Part of a small language model's weights.
Size: 13 layers, 2 heads of 128, MLP 640 GeGLU, vocabulary 512, 9.96M parameters.
Architecture: LayerNorm before and after each block, rotary positions, no biases in attention or MLP, tied embeddings.
Training: a variant of Muon for these matrices, 675M tokens.
MLP neurons of a small language model. Each row is named by its layer, matrix (gate and up: input weights) and neuron, and shows model dimensions 16-207. Each number is 128 + 24 x the weight over its row's rms, rounded and kept within 0 to 255. Numbers have three digits each. A neuron's up and down rows have the sign that makes its largest values positive.
After each neuron's rows, "fires in" lists the words (lower case) most often at its 100 highest values on Wikipedia text that the model never trained on. A number after a token or word is its count.

L3.gate541:122130154100112183125115127099115107128150118109079107148132131135149167149107178113164156104126119156122156146188122119130126125159153106101146096120121129143112117108131175102145112114112122152149162094132083111116123157125129081140090121124139124128161109160171126120114116144126114094095139126077141135099085131129155122155147071114148080111142089089119092114131115139117173131121149118132144149138121128092101100129133134111122129115159139146121099153098165154119145103168114110094103151109105099121130142129168153110111121126103142128132090133111128122153115124112155070
L3.up541:109085155121131091157111118150161115166183129094071117151142174110118141096082152132112183150114124145139148149148125110137145102128124126114141164155125106093124146125105120078135130155143128147122109162157121137099124107126126140077135164152138115134152118153154133122119088110104107112144132115108101129133136107119135139130133137160092129108167181143106069142146100132119136117141112134057152122101130132124177136138125145142019122194147101115104130169138130102118116135151132118126109065120148149147132144091125143084163136163162079135107108134133117103161140099111142118
fires in: "most" 18, "lost" 17, "post" 7, "president" 6, "more" 5

L3.gate89:123174148149117168091137130143141126184123128100073107133107170116116090117090160115141108107154116146063189121116107115103092145140110109142132136150126154134181146132145170135142108123168171133161100089130103104098141156122124115159166172121107137140146076135108147128156161098094143121099122168135125192130110148134093095120133151149132099158122146113143122123123140113135101155128129068163152145117089124105131121145163143121099140120127143099094106115103135115093109111137147128120103139148139108110115099122134145159104107094109176130096125096129146135140127126121145133
L3.up89:152102128075135119101063110148108146109146140141105108099124082182111113169150132206126143171125152129109127104107122151117106118145107049100158115159082184146111091175146168133178156107124148127140162155133142128131162137158121143119108114112122147130124101148130149093118143129119136129140146155070181150155112073153154111149141129141109129112135125136142148116126144117119140133090152108112103128122127139110140157123125156092128164150131125117120107137103125102153143169112136156096082121129134111177146148122091080078094125117132155151117117116108133132078131164140123159
fires in: "main" 11, "central" 11, "different" 10, "century" 10, "important" 8

L3.gate469:127150167135148115137154142141112140096150120144113160153138168086142101118145094099152119145104131089154112117126153129108117117144093137080108130122138115176108110128109126143117151076137117131145129137145137104129107128154131116153129139117140138139114111105147104135123186132112157112105068103152097137081136215150105190114156086103124123125106142119118121121115149141117133135134085132172089119149178105164091101122143125101135123124124142172153122137128081131144039182127137160125133133141109095154132117141082123143126123141134081155116117136128128140103114106129153104
L3.up469:078121149148104127171190097136108154133141124120158136109149147146127108134128108128114115160173138115121122175064120110139143096143109183106150105109128110173123114166089145179119136121123102135115107162097112115156108131121136098101113105137145094097138126134133141112114167114095105154155087147125108143129098174136150159144149156177136126118138117126083145113130146132122127148169126155160168073113136138122146106152133145116115112126150147127148098135072108147108104165111143129079148122113134137145130119100144131139152132159114125176140145124122103156129113109100123155
fires in: "county" 27, "south" 24, "north" 15, "district" 9, "texas" 5, "state" 4

L9.gate448:131101123108155098128172146113132149163177143139117138100107160105104106135144147109134124113120139123148155142146147134184120116108108138134178125157129117163096102115154116118097130178107152088107142163166121149112116159144150114086093114059167098119134102132147119136105176110132125072100152110117140178119156100105154129132149084131155130129112138104127137104188061160156130106140147128134133097114119132140118156164121150119118150139156152100100182119147126164136132140154115132134084113126124157142150137090176128131125169133148122133117119133112115129149159177146104141
L9.up448:101109178174151116165155157107104107121133082129118142137089149116104155170113139135151179138122153167125158114098131070108166126142096110134112068140105102141171133110171138102154100091143151136081162119133116151087127099157134146129121152131126116131163123103116134127095109101142138123143082108096108141108102090125125114136125163154157079126109172105114134153142108120130104130137162142052136099105104117135133130134085140170145070144113098105096109120162142133096147084144134136126090100115139123168107154094130142126141133132144120158136114167111143123147151118147111121
fires in: "had" 29, "have" 19, "has" 14, "him" 8

L6.gate361:112130138127099096128105135088124126137111135139158121134130118087160113199099125123151170169102107150158166153129113118124136147138098127123140080145149085139146110098142130166136119105141134133114082166145132139154156110124145149120101146112131104052080158124120125145115085124125112133111130143128123121086080142115138109112123145121133116110146149137112138099092114176139117135142135129106097141150122128104098169156146134164134150140133172135150173091132146171108106103161130120104172140155142135147142135149099103157128117147101209143136153145122124083122116153126095152
L6.up361:143111099121134128113105110135111107154092127103049137145117134143161078143136107161125145093105142154141090147178147158125144096100134116057146121126087102111157162146154138152099114157090110119139115124135142143121163114165174184155107146122127105144155108141091193118123101177125161162152155124134133154137101124103123131064108159060127130111143124165139118138127100183142126086145129163145113096136152132119142157103124113146146137133146102133153147095126116135168121146123143183108156122152103107128144105112141137151114116135108133141127129125098112121141126105131119154
fires in: "january" 12, "july" 10, "october" 10, "february" 10, "april" 9, "august" 9

L3.gate182:154108176133135114136126180095095177123141120137112139131186112109115152183069118099191094115150132086131115147105142111142148143137139165105153118134150114127083135143159146089173175108121110119113131141155140118106095144116151078157142147114107145127085137150152067105148097131140130151129129169141158130113120103135110153128162088173122138134122136128158096129157093123148122120176134124117150129187125158164143168144156130106106122130110110095099133195124090135130135168139122119162161135118123122115112151127127140168124125161154121095101154097125104131121165180172131100
L3.up182:126119123112132106080139123113163127120120120115124138125121191126136135111048103136124177122122149144090144087085131112111116113149127181144146131137134118143117131105104129089125143116162141126123122132108094129102155158168121122139133148113138118137119177095149135073115110119087174164121176090118107162137145135109110152117131157113128102164149120150141111148147147123125082119098119122125144131139135098161095157166121110085119120094163091129126084133140127167116123148175184091147123091140077138103149142129161136140146168139124159097128146100111143131135128166132125132
fires in: "season" 33, "war" 19, "seasons" 6, "lost" 4

L2.gate186:121150108146132130157095159138112147133160112130134157084112100117118113145150146130116168115101171130117146109148136154115122129151141138162148073119155151098137140083095108153163147140180114138107080108127123095107089128133143137123142143099158121154108100131109150123136138140174126109122118120164140120153135118086136132133129084128133147113151112115121114185097135121145156163117143132151103140116140172131121128115127121115127094139097110171150108111149140132155126114111125139112124132135150093133072145095120163147143112112169114073135168097110111107141098145145094145
L2.up186:133138136163068149188110123130151131163144144109148130127085119101091107133126087160137139149138139149125141178145122171144128127101118141104110144129139148084145132139139198123142168157150169165135123093123125091071137110128178097151152128108166107134147108150152106116138154092118102105132095143128121111103126169145134116122120146120128138142155151143144118152128115085101133166153095112115122092179125091163136177123140100167127134118111100116105139159119136130127095106114104141101172124132185112105106118080136135149128113135114136116138094070153164144136115125166102130
fires in: "university" 32, "members" 12, "leadership" 7, "anderson" 5, "leaders" 4, "personal" 4

L6.gate60:142161152118134137154145156171120134133125106101151133145183120123108118092084147067150156121108147090089162148120141107086126139146116146105122127144113142150151125143121119103163155166110119126131073108094132105114092109134105162117123099110094164129144135120110110153076093126126153137130123194161151141133140166098119127117145145125096120096079139158098098121097100154180142133091117136129133149096138130088116135159144122104113112133108105123139158146111126105116122080120090146115112112191145119124138070115151094146114106087140155111167146129114153121104091143125156128
L6.up60:157110122115095156124121107121133115147157121106136125168118160105104141122133122145162165138151128106091153143174208134106149100113090130163159133127139156138105141122127122125154114102115148156073103119087137096101168156169138148133134092100116097136145132144072133153170118154103124118122037135147100130173128130119095157084119141089125157155134129151123116122135133139136086156125148176144103130121151089125152147124118153102147114135139125120137126158142109164151167119171155142083111113157124121099099176087104114100105128094085096102100120082154144155122152078122138124
fires in: "number" 18, "december" 15, "november" 12, "october" 12, "july" 10

L5.gate145:155126081167111188120117121149136150116144100145094100136098125109133125122124144104124169096085134129175070144107147132147165119121142130154131163107131151127164123107142125110126148126121092133122115108111063141105154097099099085088153090139132101167130128102115129161115118127100161153110107175130135111091095133136126145138125126116113112164157149111158118131132175099091102095095129152090125125155108132115132114123101109125141132126140166097163074097168113147106116167129123143100141120148101136103135160159127147120141096159139064119138081162130138111115139115155096140
L5.up145:115132111128109104159173119153135131127122131129149132088131120165165110130135137189147136134169164108122115131155126154101144120132149134133130163141092131183096151070113123131117163118135112097102124130100095166114097079105138098088090064111115096161146149167130123140115138112116153151107163135181132139162121143131135152075112166143088138196119137145061152124136131118149143125136102145100150123132156119141173121128154107149119146101137141144099134110122142073126115114109122132156153101114117150108132159150095126171128117106120083125123139130128152115100138124127146098
fires in: "became" 24, "began" 15, "because" 12, "beginning" 5

L3.gate326:127131155103136158134118121071131128100124137153082121112135142160120112127128113151091147127101140116102123148119164131139152152125140209130178117101105142157125122126109089141127091114169094154127108101131106110123162148130152169133138141133117123148120111167113137190146094133127166140090114168142168125114132115143152085128112155132134118063153162158161154106172072131127130126121106150143186114113147109115115119119154138128151124126111142145097130106138100152130134144119110099159122103097103082131102110121143113093109154132111171111081121103130135105169173121154160105
L3.up326:122108105122130108115087139098107078149151168093122114145131129137152107132158096117118132144116130153109129128133136071133151141156117134135136141140159072168111139139119101153095111139179155134111128090109107116132082098108155131129165106175073154137097121132171142119133140141156127151113129128145129162113122090134090153137156104159108125097110139092100139123118106125095126102105161137098144159126174148094138116094124139144083063142087179117152105123150121125130120125085142147143133094121109134145124102139108137109131116108137160096094130118132118124152114152123141127
fires in: "more" 19, "most" 13, "less" 8, "minutes" 7, "ocean" 4

L3.gate20:108113134146158137148090137108114136132128143151140166143115137122121120127122143137140118143137120089154083115142081110079136140147086122091125128151114125185158129145142147122112141117109112137113121129111127135140114140171113128156102123105151133100112101118142096124145162153094133069172085111137153150135121138133161122136101127183137149160086144109119152147102122137139156151099094131182093107143116127107110112121109107151102151162157151079154100159116112127145142124144132082136107146141116122117121114163104119146121124143108143128111158149109096188128089125160132139
L3.up20:092130133131131120132162130134120170135147103092078147135124147124124108121072136106080065108163111134138134123153138145104117105147147105130127132096173109164140125116134075059122102056155109115144130125142114102131117134140121122138113142118129103103140175117136137154183162140099120137115100131135123186124120122083153158138108132141137094141130124115103128088124159098125125135137121165105122105095084119140134121156124142137144172113164102123143136139110199158131115175137133147143165084101164117118124159168121110213154104142133082149133147149124141123111123130087135165
fires in: "county" 28, "north" 25, "country" 15, "northwestern" 4, "west" 4, "northwest" 4

L4.gate244:117126116147097162157182094116133112119099175108116144152076147094161157152118138138151142106084124145112153130125107175113104137152142117132109131131129166123135107159162174076168128108129150130144111118095102073087115131115150118112150136080092146163129119147104109126132095143132143141138105135142137092115100146078118114066135156147156128146114099140152129107077136112120141144078132094154169098107095091092116129161125163100127114100160166152144114155129106124144135128142123065124136117118156110148154116145113167125117127144117115121115122128080134103150087091130131155
L4.up244:079141117138105149133118099168141123176121088084127160161126165153174125132118184177134123136178134138147152080087163115134101097135051143119134126117105155161127143106160187089168115118174092140122146131160155143199187123131163104104144132154099149157140115138145150120149100123093145152139147124159141108099126168151134119130142148122112105108148130146091140101119165155134124168091115120141115108145133112133147113145127147112137099152108071160113137132111113103115105113133131111105153106148111112127111137125095091119096103122131126155100092086104105110127096125133156098
fires in: "october" 15, "november" 13, "march" 13, "february" 12, "august" 8, "december" 8

L3.gate374:118064159149146104132129154106127144102144122112137121102144118135120085129141094134179146102101144129130126149111152140125140167111108168127133065157149146108130136101164154149153117159091101103093154102117121125127149152110223090137127127106146099124162123149153123136147191143146137105098155115116125135128173164117141084109104076124124134118117111090092158145138094146111106089126067133094123146100127131164137140142170125134125149126132100113115123136154164138129131161120171125129123184145118133163136146136137112150168128109143138108115144117121134129138154147128118071
L3.up374:139138140156162101119066102161123094125149141143203107127097135095153115146145142124138169123149108155104104160132127102141114122142080134099107127151092130134117094101161134139158182083127136090122078117133152154095106134145151135137133108122163083167105125111108118123093147146094099142184124094109133127171144137097135105130169069118131154148118105170112148117115149122119121162138131174104140148136093161094123154132111129120128108120101150101125127123164171116094141140108120125109091096121099135121129088143146095126101142103165154155147152140109128159114104132129118115
fires in: "had" 58, "london" 9, "has" 9, "having" 8, "lone" 5

L4.gate63:120140100087147136148146138099139129109165137107107120134128131104153123075107161146130120115095123163116124168111134126122125184117117116150117169106112140146122104106118131137113162134114113134178114139115149119151139116105122107124121121143124118147153146134156167090138147117079110143115102145139143129117121166116106150085087119147106143141119088148139138128138182110119119145091106141134079100089094137166151141138121147106104146134119109085161147116155133125138154138172117119175132135132123153089078128129136067127143157103121097177108098111164114147164168164144126111
L4.up63:126165130092125162137108122120181139128104124114179138151111151136121125130118106132158143124101101152168098124093120142133134074111160133152116124107144127183141142120114146141127151083099115122125119156119103148075116136118094093109170128122134156134099116117110138155124110118127130133132145089134120136125102148136139114132115153144151130139129098103172116116114116101156144156122106151097141097141111122104128138097153074142132119110128169136070150128142116078135069136134095138079140153108126092081164134106138134103132124137084118126068078137129107108111130133141128136
fires in: "became" 22, "because" 12, "lead" 9, "leadership" 7, "leading" 7, "leaders" 4

L2.gate346:085155162101149115160127087103108108149147133136142086145116089117071092112114094064171123140139138106131135108114138126099190115167146100144120141136084106173114121122145118139115133122111082132139113122116138142128115134167147117085145146128121128132166143128133101128125128188132127151121128164099124127111171147121180152116095147107132131156119136140167152126115135133117103106115121155139092114150136103157146136098143149074115144145111144094115127162108144133122138113096187112124170141144125171129174110149110140123095121141132149158162137148087142114126161124130136104
L2.up346:155159117119109158121164136090133111140109079109115159129128166137112105151090132099089140154139110148137123122099144131158145117135172132153100145107112137182123151112066117140119113082125145131118156157165141129129125126129125181096087094161090116119113142125134135142118170112107145115126105130134137110129137168080140121129146151085123116136132113131164108166098130140136137123120112114124136119134132141142135062138133144174132097115104149118125182185154116095161127133098091119121132152140140120047109131101093123131124147147124147123131101138156126120143138129161087116
fires in: "became" 24, "because" 12, "recorded" 7, "iowa" 7, "record" 7, "recording" 6